config.yaml
head_dim: 32
rope_theta: 10000.0
bias: "none"
tie_word_embeddings: true
init_std_up: 0.0198
init_std_down: 0.00296
weight_decay: 0.0
warmup_steps: 200
schedule: "wsd"
decay_fraction: 1.0
batch_tokens: 131072
max_seq_len: 768
doc_mask: true
max_steps: 10163
MLP neurons of a small language model. Each row is named by its layer, matrix (gate and up: input weights) and neuron, and shows model dimensions 16-79. Each number is 50 + 12 x the weight over its row's rms, rounded and kept within 0 to 99. A neuron's up and down rows have the sign that makes its largest values positive.
After each neuron's rows, "fires after" lists the tokens most often just before its 100 highest values on Wikipedia text that the model never trained on.

L13.gate446:52 50 49 51 69 80 46 71 50 40 20 56 56 30 35 55 71 25 48 44 57 51 63 42 54 45 45 59 49 68 46 53 63 61 43 61 47 63 54 42 43 55 52 45 35 64 37 56 43 66 52 36 62 38 50 44 47 46 41 55 26 59 43 51
L13.up446:28 43 53 51 55 52 41 77 56 42 32 30 45 49 43 45 58 42 30 43 48 54 78 33 70 62 48 59 62 66 50 59 47 46 39 50 42 42 68 53 52 49 38 68 55 29 75 56 55 54 41 63 73 61 38 46 42 30 48 32 59 50 45 46
fires after: " on", "On", " On", " |", ":"

L8.gate237:65 69 51 63 40 62 19 56 49 59 45 51 37 53 52 41 58 52 47 72 54 43 22 26 39 51 48 39 62 44 71 56 45 57 53 55 68 77 34 52 48 54 44 53 50 51 71 37 44 34 67 78 25 32 30 51 50 46 65 58 56 46 26 44
L8.up237:50 69 53 41 53 41 58 51 58 52 63 52 65 43 47 46 41 70 41 56 40 49 48 61 51 54 46 60 26 36 53 55 57 39 44 60 44 46 58 68 51 51 58 34 43 53 45 60 65 54 44 47 58 24 59 76 55 48 31 63 70 66 45 59
fires after: " U", " United", " New"

L13.gate310:34 61 57 55 43 71 34 60 71 55 33 50 40 48 34 48 51 44 67 52 34 50 57 41 43 23 60 67 59 53 44 53 55 71 46 40 47 49 44 51 52 61 45 46 66 43 45 57 48 42 48 57 86 63 54 55 53 48 33 44 33 45 46 35
L13.up310:34 43 37 41 41 45 55 68 61 27 59 46 66 59 53 46 40 45 58 60 27 51 59 55 75 41 72 46 53 40 59 67 37 52 44 56 69 46 60 39 49 61 36 66 57 58 55 66 42 52 42 20 54 51 50 76 36 59 37 58 45 51 49 53
fires after: " |", " 1", " 2"

L11.gate219:42 53 50 72 56 53 63 52 19 61 56 46 51 32 61 62 43 36 44 51 43 40 60 37 50 45 70 55 46 56 53 64 21 45 68 32 46 60 40 51 64 71 38 44 63 64 45 44 53 45 69 39 67 20 47 64 48 44 36 43 40 73 52 55
L11.up219:29 49 41 46 64 55 42 59 41 51 52 63 49 50 53 49 34 63 68 42 39 26 55 65 42 59 48 33 57 46 46 51 49 45 49 46 68 42 50 53 32 44 34 34 56 65 35 54 44 29 24 68 49 44 42 58 59 58 53 67 52 75 59 46
fires after: " |", ":", ";", " was"

L9.gate276:54 50 46 58 35 29 47 58 73 58 30 72 64 46 63 51 47 35 26 51 52 59 49 33 67 39 65 50 44 65 34 42 60 59 77 35 54 45 52 51 41 50 51 47 52 44 73 39 47 54 61 68 27 36 59 45 67 43 27 71 49 36 21 35
L9.up276:58 67 58 52 47 41 79 60 45 38 31 58 38 57 72 48 40 45 42 37 60 59 52 44 68 42 55 76 50 53 59 41 60 59 38 47 61 36 59 53 55 62 58 53 58 57 54 49 60 85 76 44 36 41 45 48 72 56 34 64 56 49 36 25
fires after: "\n", " Bronze", " Gold", "Career", "|"

L12.gate20:35 60 45 52 52 48 55 48 29 49 49 31 40 54 63 63 35 57 28 47 38 67 58 44 51 69 55 34 36 49 27 70 46 62 64 54 49 64 49 42 77 60 34 45 45 35 54 42 52 52 44 47 59 46 50 47 43 40 17 48 55 65 33 36
L12.up20:53 75 37 50 41 30 49 51 39 66 57 45 62 65 61 32 53 66 37 61 54 56 52 40 51 50 35 48 62 31 34 55 51 33 40 47 31 61 54 70 57 46 50 44 45 40 69 49 77 36 54 53 41 47 51 36 56 46 47 41 57 61 62 38
fires after: " |", ";"

L10.gate110:58 76 38 43 63 63 39 61 39 78 65 58 34 59 42 65 47 44 16 64 55 66 50 42 42 57 53 58 52 34 50 29 42 20 55 35 44 40 28 51 45 50 47 41 57 62 47 76 29 47 43 58 78 58 38 58 64 62 42 59 28 52 46 52
L10.up110:62 25 50 51 56 57 54 47 32 43 47 35 59 66 38 56 66 44 62 57 72 71 64 67 67 43 47 42 42 71 67 47 43 61 61 56 75 50 57 62 52 61 52 39 56 47 63 68 42 49 45 69 39 38 55 21 57 39 60 70 43 48 68 61
fires after: " a", " with", " has", " had", " an", "-"

L13.gate74:71 50 30 68 51 73 61 54 61 38 47 37 40 53 47 57 56 53 49 52 41 47 53 21 48 56 45 54 55 57 50 39 49 46 53 57 39 48 47 51 29 55 57 62 70 61 54 56 79 49 60 53 17 66 44 66 80 35 62 68 33 36 64 54
L13.up74:56 44 53 57 38 44 56 64 47 54 66 65 70 44 33 47 65 41 28 45 44 45 49 61 55 51 58 42 46 58 37 61 44 61 68 34 63 58 79 57 38 81 52 78 51 55 52 60 48 68 52 54 20 35 36 52 43 60 57 29 60 74 51 42
fires after: " |", " the", ","

L11.gate91:35 29 24 70 60 31 53 70 61 52 52 46 47 43 49 43 48 68 42 64 46 55 47 71 68 23 53 53 51 38 60 58 63 56 61 39 55 50 43 55 37 64 74 56 52 43 57 48 27 56 55 63 83 40 45 55 48 54 77 49 55 56 39 45
L11.up91:39 49 44 47 63 65 47 62 43 46 45 43 31 37 41 63 59 51 42 39 66 39 43 59 64 44 64 59 46 30 38 51 32 55 57 61 35 51 47 34 50 49 53 54 52 67 71 65 40 56 55 53 46 53 66 46 52 56 55 50 60 70 54 68
fires after: "|", " |", "-", " February"

L9.gate52:32 28 58 45 48 55 53 50 54 47 37 64 58 46 54 59 41 57 53 53 39 70 72 49 32 56 49 45 39 49 31 70 35 50 61 55 50 52 62 55 39 67 46 30 49 48 49 68 60 32 81 52 56 32 58 54 55 52 41 74 43 58 33 29
L9.up52:25 46 66 52 56 51 68 50 32 51 45 61 47 54 55 76 57 64 49 41 37 66 48 67 38 52 45 48 64 45 51 33 42 60 47 51 42 74 48 39 31 53 35 49 63 43 74 30 58 69 47 43 60 38 36 46 65 24 52 33 53 39 71 40
fires after: " =", ".", "s"

L13.gate380:52 40 32 45 34 52 45 54 56 44 34 38 44 43 50 56 55 54 51 40 18 59 41 56 24 59 40 71 38 66 59 54 43 42 56 50 54 66 57 75 46 42 55 52 49 59 46 51 40 47 62 41 86 43 52 62 42 28 34 35 39 67 45 42
L13.up380:55 38 43 40 46 47 37 55 41 47 56 49 56 56 43 39 43 52 35 48 70 35 48 53 57 69 57 64 42 31 58 63 44 35 51 53 54 46 32 70 69 36 11 37 50 37 71 63 49 58 70 37 76 35 37 36 35 59 26 49 68 65 53 53
fires after: " |", ":", " 1", "|"

L12.gate163:48 69 72 55 53 41 57 37 32 46 45 36 47 32 48 54 80 53 43 79 43 53 66 32 47 18 45 35 47 57 42 39 53 46 38 48 80 35 61 68 70 57 58 60 58 76 45 40 44 56 62 53 69 60 79 58 56 45 53 42 42 39 55 40
L12.up163:46 45 48 57 55 57 38 50 47 56 36 70 46 44 36 36 39 59 45 48 67 54 37 67 60 40 51 34 77 64 68 59 70 61 62 36 45 32 63 50 51 44 65 50 55 40 38 51 47 44 52 56 52 76 41 39 31 26 65 50 39 23 39 58
fires after: " |", " a", " W"

L9.gate316:58 64 54 71 36 34 36 37 39 49 38 35 46 44 37 76 66 33 46 27 38 51 37 44 53 46 68 58 81 52 54 49 74 67 41 56 37 29 73 43 55 61 50 72 38 61 67 35 67 67 39 38 51 47 50 35 53 59 55 72 60 35 47 59
L9.up316:42 28 63 54 54 70 51 58 60 38 61 46 54 47 65 66 34 49 38 58 48 48 50 64 55 65 53 56 65 40 38 50 16 31 50 43 27 46 73 53 47 60 63 69 43 39 08 37 57 51 39 42 58 67 63 45 62 57 39 40 62 36 32 52
fires after: ".", "\"."

L11.gate248:50 63 72 61 56 69 51 50 57 44 56 32 50 44 55 58 54 43 67 47 49 60 52 48 48 65 43 74 59 37 38 56 71 64 50 51 55 29 49 23 85 65 52 47 62 35 44 56 47 63 49 54 33 32 35 47 24 62 56 73 30 48 42 43
L11.up248:44 45 69 46 58 48 54 55 53 53 46 62 59 50 44 47 39 48 69 51 48 56 63 54 56 49 43 48 23 35 50 51 32 53 54 45 35 53 39 62 42 34 45 32 41 44 55 60 45 52 46 56 36 55 24 50 82 51 68 56 41 49 53 37
fires after: " |", "|", " Team", " third"

L5.gate304:38 68 50 47 62 56 50 44 31 43 53 43 45 56 55 48 58 62 54 58 39 58 63 62 41 30 42 60 41 54 32 27 35 61 43 36 64 52 59 51 58 47 60 50 50 43 66 52 37 43 54 39 38 41 57 53 69 42 46 57 18 47 52 43
L5.up304:44 50 47 62 40 52 43 33 42 58 45 55 50 32 46 62 64 61 40 52 40 53 35 58 53 41 55 27 49 46 54 26 35 74 47 54 44 76 54 50 69 45 27 57 36 33 46 33 44 36 66 42 47 47 68 35 42 53 47 57 58 42 45 50
fires after: " ", " \"", " 2"

L10.gate187:50 60 46 68 54 54 50 51 47 38 44 29 59 50 36 52 71 34 58 58 63 55 53 36 52 58 59 62 48 39 66 53 53 37 57 37 49 62 38 58 40 51 40 37 36 35 57 55 51 48 42 45 71 67 48 65 33 36 64 68 63 69 56 41
L10.up187:48 49 54 69 53 50 48 42 55 57 44 45 51 63 58 43 63 45 43 52 46 36 36 44 58 56 46 53 46 33 54 47 49 39 85 56 54 72 51 26 47 56 48 50 49 47 50 38 42 48 56 54 52 49 50 43 31 53 45 24 42 79 44 41
fires after: " at", " of", " for", " during", " At"

L13.gate397:36 49 29 57 67 47 25 27 44 45 45 69 57 25 39 57 58 80 56 35 22 59 54 32 46 40 49 52 56 38 51 47 49 47 46 54 87 69 54 33 46 62 21 57 47 67 35 61 35 48 47 37 32 53 50 53 57 47 62 61 55 50 55 36
L13.up397:35 49 63 51 55 28 49 52 25 38 43 58 49 44 65 50 37 39 39 57 82 65 63 56 31 29 48 24 49 32 38 70 64 46 42 33 47 49 54 64 50 56 61 52 42 52 36 63 21 59 51 46 38 67 59 51 49 57 51 52 43 43 38 39
fires after: " |"

L5.gate148:51 65 55 51 65 42 32 38 53 75 30 77 93 36 39 51 47 49 42 44 52 63 47 44 32 68 39 52 43 45 56 53 49 44 44 54 54 35 39 68 71 59 63 29 51 51 68 34 41 58 30 70 64 43 30 78 49 59 45 39 50 44 44 59
L5.up148:58 56 50 46 48 56 66 59 69 51 62 65 70 63 31 59 34 36 59 58 48 29 47 51 49 31 60 46 49 50 44 49 63 60 29 38 86 64 31 45 37 48 64 40 40 51 46 60 37 46 53 39 46 46 47 39 33 54 50 55 42 48 68 68
fires after: " ", "-", " 9"

L8.gate400:48 85 38 37 42 60 66 39 44 59 80 36 53 36 69 58 72 41 52 40 40 46 56 40 56 63 43 47 67 42 47 49 56 50 59 54 64 71 49 60 61 34 45 44 67 39 50 56 28 41 45 65 72 51 39 50 24 41 26 45 58 64 70 51
L8.up400:58 57 46 56 26 41 42 34 25 35 59 53 58 51 47 52 68 63 39 38 35 60 40 41 55 61 70 40 58 55 31 60 37 29 75 33 56 36 60 45 38 49 62 47 53 21 66 44 43 55 75 45 68 57 52 57 40 57 46 52 69 37 30 61
fires after: "\n", " (", ")"

L11.gate233:45 47 55 40 50 61 47 58 55 23 71 56 48 50 48 51 58 48 58 16 55 70 54 58 63 57 44 29 41 51 38 57 65 40 63 33 51 42 43 48 53 42 47 60 53 32 62 64 44 48 50 34 28 53 40 66 58 49 45 44 40 48 61 48
L11.up233:38 43 15 35 42 38 35 76 47 51 36 49 56 51 77 68 50 69 56 18 34 69 51 54 59 70 52 45 50 61 57 74 54 53 60 45 52 40 57 36 44 49 37 49 41 51 53 40 36 37 43 37 47 42 36 58 41 53 55 58 46 56 30 46
fires after: "-", "ed"

L9.gate2:57 58 57 48 21 61 59 84 54 31 51 43 58 57 40 56 40 40 61 43 52 59 53 41 36 20 47 45 54 58 24 63 53 62 28 47 53 41 42 73 34 30 42 23 81 51 53 45 28 56 66 39 18 52 58 17 66 54 29 73 56 50 47 61
L9.up2:64 43 31 54 23 36 58 54 24 52 45 50 57 56 40 48 60 44 57 28 70 55 62 42 46 38 39 72 57 49 50 57 74 39 42 29 32 56 53 67 23 51 63 52 50 56 57 40 36 68 62 48 43 46 36 40 45 54 47 50 60 43 46 64
fires after: ")", " in", " Gold", " Bronze", " Silver"

L13.gate75:39 60 31 47 33 42 60 60 59 37 55 29 48 50 40 85 33 55 55 59 55 73 48 51 51 30 47 40 49 44 39 34 60 46 80 46 43 58 44 39 51 58 39 44 43 54 47 47 54 60 38 44 56 52 69 51 44 48 60 45 54 31 52 33
L13.up75:43 49 49 39 56 51 48 45 54 31 46 35 63 48 43 53 55 51 30 61 61 49 35 56 33 78 49 46 62 28 31 43 48 51 31 30 52 30 68 43 60 80 65 54 45 56 60 52 57 51 47 50 70 50 53 57 35 55 54 59 79 51 49 47
fires after: " (", "lost", " –", "mar", " lost", " place"

L2.gate49:55 51 47 51 53 40 55 58 58 24 46 44 53 69 62 52 54 80 51 42 58 27 63 44 62 56 34 57 60 64 32 59 66 53 39 72 65 46 49 63 58 24 53 47 64 51 71 24 61 78 29 53 33 37 55 51 60 64 28 60 64 24 61 65
L2.up49:41 45 61 74 27 54 33 45 51 17 53 40 50 62 34 37 51 65 57 37 53 58 70 55 59 54 40 50 36 51 34 49 47 51 39 74 62 41 66 44 56 53 65 73 31 63 70 61 51 62 43 67 48 58 39 56 34 46 63 35 40 41 61 65
fires after: "\n", "-", " (", "|"

L10.gate223:44 39 41 46 52 62 64 54 51 45 36 42 45 55 42 58 54 53 65 58 48 43 58 62 43 44 50 46 45 48 61 52 48 46 39 18 48 57 34 62 64 62 63 34 48 41 51 52 55 49 49 42 27 13 51 72 65 53 70 36 46 54 50 48
L10.up223:47 66 70 72 31 53 48 49 52 50 43 31 48 54 57 43 67 65 59 39 63 43 64 31 47 39 39 22 53 52 69 41 51 48 46 28 45 68 57 48 56 40 52 60 38 35 60 50 55 42 42 65 54 38 57 65 28 36 47 46 40 62 60 53
fires after: " at", " At", " 0", " of", " 2", " 1"

L11.gate261:51 57 48 58 21 54 41 40 48 37 38 68 66 44 42 58 56 63 55 53 35 46 51 74 51 51 57 27 52 57 51 59 41 45 47 34 57 47 66 51 52 53 59 63 59 58 55 39 57 48 47 65 48 58 47 41 48 48 70 53 36 51 47 52
L11.up261:48 44 74 36 48 59 38 50 51 37 48 32 59 68 50 60 43 51 44 48 49 67 51 56 37 66 55 57 59 36 59 39 82 35 53 50 47 52 33 94 70 60 34 50 54 61 54 44 57 42 43 39 49 37 75 22 46 59 59 59 47 54 35 51
fires after: " |", "\n", " ", "C", " W"

L2.gate3:46 75 54 42 39 26 43 68 50 42 60 51 55 61 46 47 42 54 53 55 27 48 46 49 57 57 24 64 41 66 54 62 47 50 44 56 24 55 27 30 37 35 29 39 62 41 61 52 42 52 35 44 51 51 61 18 77 34 39 43 34 33 45 43
L2.up3:35 56 44 43 43 54 67 75 53 47 70 36 48 20 55 49 39 47 50 55 33 37 33 73 62 54 41 54 49 38 34 59 62 41 29 47 42 60 41 53 40 50 69 50 41 44 50 63 60 49 53 33 38 33 53 31 48 48 51 59 62 35 35 53
fires after: ".", " is", " are", ","

L11.gate119:33 36 50 41 47 55 49 57 38 63 60 61 52 44 34 52 45 38 48 51 25 43 50 64 52 60 49 52 40 56 40 57 38 50 36 61 35 65 63 54 47 39 54 39 26 21 70 64 60 51 25 55 46 73 61 48 60 41 61 45 44 83 47 71
L11.up119:53 57 59 51 48 49 48 42 45 27 42 54 46 76 32 51 35 44 63 34 23 45 80 63 59 60 58 39 54 58 64 44 31 45 60 60 43 47 52 36 66 35 59 51 47 46 51 61 38 59 52 46 59 42 45 33 44 51 34 55 63 53 39 33
fires after: " the", " his", "The", " most", " The", " and"

L10.gate255:57 58 63 66 46 21 44 38 68 58 33 44 38 50 80 70 35 57 68 38 51 31 47 48 42 58 51 27 56 32 37 51 64 34 45 36 51 49 45 33 52 39 71 55 59 62 45 54 46 60 56 60 49 49 56 56 48 45 38 41 45 41 64 57
L10.up255:28 42 63 56 44 36 42 52 51 62 40 54 63 59 62 43 66 47 31 57 53 57 59 57 66 74 29 49 61 59 59 45 39 62 73 36 57 54 53 42 40 45 54 48 58 54 68 44 32 41 51 54 51 57 51 57 62 51 49 21 47 54 35 64
fires after: " ", "-", " No", "|", " (", " \""

L11.gate262:58 38 63 55 63 28 46 50 23 42 67 61 59 58 57 40 41 36 50 62 56 44 58 28 46 57 55 39 29 60 44 75 64 50 43 64 53 53 38 39 61 42 50 65 45 51 70 57 67 31 44 47 50 55 64 35 69 34 47 58 27 75 59 27
L11.up262:57 33 60 72 56 49 30 48 35 52 44 45 58 42 66 65 48 62 29 58 52 49 50 26 66 44 49 39 41 42 38 53 48 45 55 28 47 48 59 37 47 29 37 61 56 61 64 58 54 55 55 43 37 46 30 54 41 40 66 39 56 43 49 51
fires after: " on", "On", " On", " ", " more"

L2.gate353:27 36 30 24 47 31 52 37 68 50 55 32 69 51 39 46 49 66 43 53 48 62 53 41 72 57 37 48 66 30 21 29 48 65 47 51 53 41 53 52 23 59 46 57 59 49 60 43 46 64 57 74 63 47 57 40 60 50 46 52 40 32 63 46
L2.up353:27 52 48 69 44 39 42 69 53 30 84 52 66 47 38 53 35 65 40 44 35 54 32 56 35 56 29 36 54 60 56 44 52 43 40 49 50 29 58 46 28 44 37 44 48 51 45 39 60 60 31 58 61 39 56 49 53 30 41 58 61 50 63 45
fires after: "\n", " |", " Stra"

L10.gate225:47 68 32 72 48 43 42 45 33 42 57 47 52 51 58 70 75 30 42 34 53 45 42 49 70 46 56 32 40 48 39 66 48 49 52 43 40 59 51 63 39 40 41 39 36 54 51 47 44 47 49 32 50 48 38 49 51 53 57 42 67 22 38 28
L10.up225:45 51 52 38 57 55 51 63 57 50 60 62 55 70 39 45 53 64 64 46 30 61 67 78 44 45 54 63 58 52 59 47 75 34 51 35 58 63 62 29 55 67 46 45 57 59 71 67 33 45 57 38 40 49 42 43 43 49 62 60 32 48 62 54
fires after: " the", " of", " a", " at", " from"

L9.gate314:74 58 58 66 44 40 40 45 57 52 58 41 41 57 33 33 46 55 53 57 53 31 28 45 66 70 53 59 44 64 56 53 47 66 25 74 54 57 34 49 37 64 53 42 44 40 73 44 36 34 65 47 71 68 53 37 39 47 51 50 62 25 58 52
L9.up314:45 62 40 42 25 48 38 56 44 61 54 69 45 31 50 50 60 44 30 55 29 58 47 47 64 50 65 51 58 39 48 56 53 59 49 89 37 47 36 42 82 42 40 53 42 62 39 48 60 63 49 58 55 65 60 84 40 50 68 35 54 44 30 48
fires after: ",", " New", " South"

L11.gate351:41 47 50 63 57 51 53 53 41 44 37 42 48 35 42 40 55 47 45 27 71 61 34 71 75 51 29 60 40 59 55 40 38 43 32 42 46 81 54 54 40 60 39 48 55 32 58 51 32 63 49 54 36 45 66 72 56 70 45 57 41 57 35 56
L11.up351:54 57 39 36 28 67 47 54 56 44 38 68 55 30 58 35 38 52 67 37 87 65 32 54 46 38 43 75 59 40 67 55 57 49 41 61 52 51 41 62 49 37 61 39 66 60 60 73 48 50 58 73 46 40 52 50 67 60 34 55 52 45 45 38
fires after: "|", ".", " Moore", "-"

L3.gate382:48 47 46 44 49 42 32 33 28 47 53 45 61 54 50 66 38 53 57 48 42 63 28 67 46 50 60 34 66 60 57 49 64 57 43 41 45 37 66 16 61 68 61 60 70 60 53 44 48 45 62 40 61 51 51 46 69 54 50 64 49 61 63 41
L3.up382:57 50 52 61 52 38 26 36 43 46 44 62 60 41 57 59 42 33 57 64 43 43 38 36 61 68 46 60 62 53 37 59 42 51 43 37 41 44 64 45 61 54 66 43 52 66 44 54 75 53 57 59 48 42 38 65 72 19 56 59 43 24 42 42
fires after: "|", " February"

L10.gate274:40 47 37 51 68 79 53 34 64 67 49 40 39 51 62 36 62 41 55 31 53 52 77 35 62 48 53 38 55 50 48 47 68 50 52 30 71 72 41 62 72 56 48 54 59 40 43 69 44 48 57 41 81 53 36 44 59 26 48 49 58 29 48 45
L10.up274:55 54 85 75 59 49 38 62 38 29 49 54 53 64 47 44 55 42 57 49 28 68 46 54 56 64 39 44 32 56 58 50 55 43 65 41 71 61 22 48 38 61 57 52 37 33 51 65 59 38 37 43 78 58 58 27 58 43 44 50 38 40 55 49
fires after: " to", " in", " In", " 0", " of"

L10.gate151:42 70 56 50 36 31 53 44 56 31 50 52 50 29 56 44 44 43 43 45 40 42 62 72 64 59 58 20 43 50 38 56 53 50 31 72 60 74 49 53 63 55 54 38 70 71 51 66 50 59 60 55 36 50 57 50 46 64 59 42 51 65 54 50
L10.up151:48 68 31 61 68 58 74 33 29 63 37 44 38 53 41 55 50 58 61 76 39 63 30 42 43 23 65 39 57 38 50 56 54 67 51 58 26 24 57 35 24 49 53 72 49 52 47 53 52 41 60 37 42 50 50 43 50 52 54 73 23 63 49 38
fires after: " |", " W", " 7"

L3.gate100:62 78 33 53 49 76 67 52 41 41 46 59 58 38 56 65 58 55 33 49 49 48 31 60 48 58 44 28 67 33 81 68 72 35 38 46 46 57 49 63 64 44 58 40 59 43 58 49 43 37 45 51 33 64 58 53 52 69 46 50 36 66 57 47
L3.up100:51 54 29 61 54 70 58 36 69 55 39 61 48 51 56 45 56 32 61 50 29 31 45 51 54 36 58 26 28 50 63 45 67 33 37 38 60 58 63 45 53 53 35 63 45 60 38 43 77 33 39 41 37 64 42 45 60 65 33 45 66 60 54 60
fires after: ")", " 0", " 1", " high", " 2"

L2.gate6:46 60 42 49 66 55 25 43 30 71 38 47 55 27 57 46 72 49 46 50 44 69 40 37 56 46 40 56 56 64 61 54 60 27 36 56 49 45 61 62 68 42 58 43 68 45 65 45 60 17 60 47 51 33 66 56 46 48 34 54 35 49 52 58
L2.up6:60 40 40 62 48 54 27 60 52 45 56 70 65 53 58 53 45 50 59 49 42 68 32 63 61 41 60 44 69 62 50 46 37 43 48 38 37 26 41 29 40 55 42 59 47 65 53 58 57 63 55 53 50 34 36 56 80 40 60 54 52 78 89 32
fires after: "-", "|", ",", " Dec", "In", " Nov"

L5.gate296:41 29 59 58 75 28 22 70 70 36 45 48 40 46 43 38 71 56 58 43 56 46 53 58 40 37 61 61 51 70 63 41 42 59 51 33 48 57 54 48 50 58 39 54 67 58 39 64 44 55 29 36 66 62 69 37 64 47 41 84 48 31 68 43
L5.up296:46 55 59 52 36 92 76 44 51 57 31 54 35 64 45 60 45 41 49 72 57 50 51 39 73 58 54 37 57 52 48 32 45 58 58 52 39 49 53 53 53 39 45 39 39 49 79 54 40 76 57 58 59 46 42 45 51 56 57 43 31 41 41 56
fires after: " the", " his", "|", " its", "s"

L13.gate174:62 65 71 49 51 57 40 55 35 55 47 48 40 56 39 57 46 29 53 44 52 42 42 40 40 49 36 44 50 55 53 52 34 53 49 44 59 52 63 56 72 54 59 63 53 45 44 65 69 50 44 53 59 85 45 57 38 40 62 40 59 45 34 57
L13.up174:65 67 56 75 49 59 55 37 39 65 49 70 57 53 34 57 49 55 48 36 55 45 42 52 42 47 65 44 31 23 57 41 64 60 42 78 67 53 42 62 55 55 52 34 29 29 44 24 54 50 68 48 64 49 60 33 63 45 52 40 45 46 62 53
fires after: " |", "b", " ", ";"

L11.gate410:39 47 44 41 48 49 51 40 64 60 46 70 43 39 62 67 40 59 54 48 71 71 54 70 57 52 42 60 31 49 34 70 61 52 57 60 43 52 25 67 25 80 38 30 43 48 53 41 47 46 62 24 33 34 49 56 57 55 65 63 52 55 51 48
L11.up410:43 59 50 66 44 48 43 55 57 33 48 46 45 53 64 70 58 33 31 54 63 55 41 51 41 72 43 60 45 58 49 75 30 57 51 55 46 47 27 49 69 54 62 33 80 32 47 24 38 47 62 46 27 49 54 53 49 44 24 46 51 41 47 30
fires after: " the", " of", ")", " at", "'"

L8.gate228:14 47 41 68 38 55 45 55 60 39 56 57 58 50 41 60 59 53 47 65 50 50 34 41 37 56 67 46 70 33 39 55 48 64 81 41 44 35 46 47 58 29 44 28 70 58 36 58 81 49 28 63 35 68 47 52 59 58 56 61 62 56 28 23
L8.up228:33 48 20 49 65 58 46 44 58 50 61 75 41 62 34 49 71 50 58 37 55 47 52 67 62 40 48 41 76 42 55 56 34 74 63 59 47 62 46 40 45 37 49 68 72 49 48 63 63 65 40 45 30 54 57 66 63 59 52 67 34 27 62 44
fires after: " |", " 2", " 1", " a"

L5.gate105:61 46 47 67 60 68 39 27 37 38 63 43 42 49 38 58 43 24 44 39 55 62 41 50 36 36 64 46 51 54 50 33 28 44 07 52 35 49 32 54 44 50 50 44 55 52 44 58 37 14 55 50 63 60 44 50 51 43 43 55 43 28 64 47
L5.up105:59 44 53 91 29 59 43 60 67 55 69 25 38 33 56 33 45 50 52 39 58 43 67 55 48 47 48 34 55 53 63 32 60 48 48 59 32 42 53 35 47 40 44 39 60 56 63 62 72 27 52 47 39 50 71 43 48 50 35 42 62 57 64 57
fires after: " in", " In", "In"

L8.gate366:50 89 61 48 55 40 38 38 53 45 61 62 54 30 40 42 59 50 37 66 54 64 56 69 54 49 39 42 47 45 39 74 39 66 45 67 63 50 55 51 59 45 60 43 29 56 35 57 61 21 57 49 61 47 66 42 48 59 51 75 66 48 50 50
L8.up366:47 52 41 60 45 82 53 48 67 29 45 72 62 60 43 62 64 75 45 57 57 43 34 60 54 49 56 55 11 37 49 38 49 49 43 40 60 54 54 61 50 51 51 43 35 40 47 46 47 42 58 50 67 48 60 56 45 47 48 73 39 46 44 40
fires after: " medal", " –", " 2", " 0", " 1"

L11.gate353:40 40 46 42 70 48 32 64 32 82 45 42 31 61 47 76 50 39 40 44 37 53 77 56 55 64 55 38 67 62 41 37 42 38 50 39 52 54 47 48 53 42 63 57 61 36 52 26 48 54 45 61 63 48 46 65 64 53 52 54 51 43 30 64
L11.up353:49 40 26 55 37 47 33 66 23 49 39 52 66 57 51 63 62 61 29 51 36 38 41 72 53 57 47 37 80 56 62 48 37 46 49 51 57 54 30 36 50 54 48 66 40 46 48 39 49 36 34 40 35 37 54 49 55 63 87 60 56 53 51 41
fires after: " the", " (", "-", " and"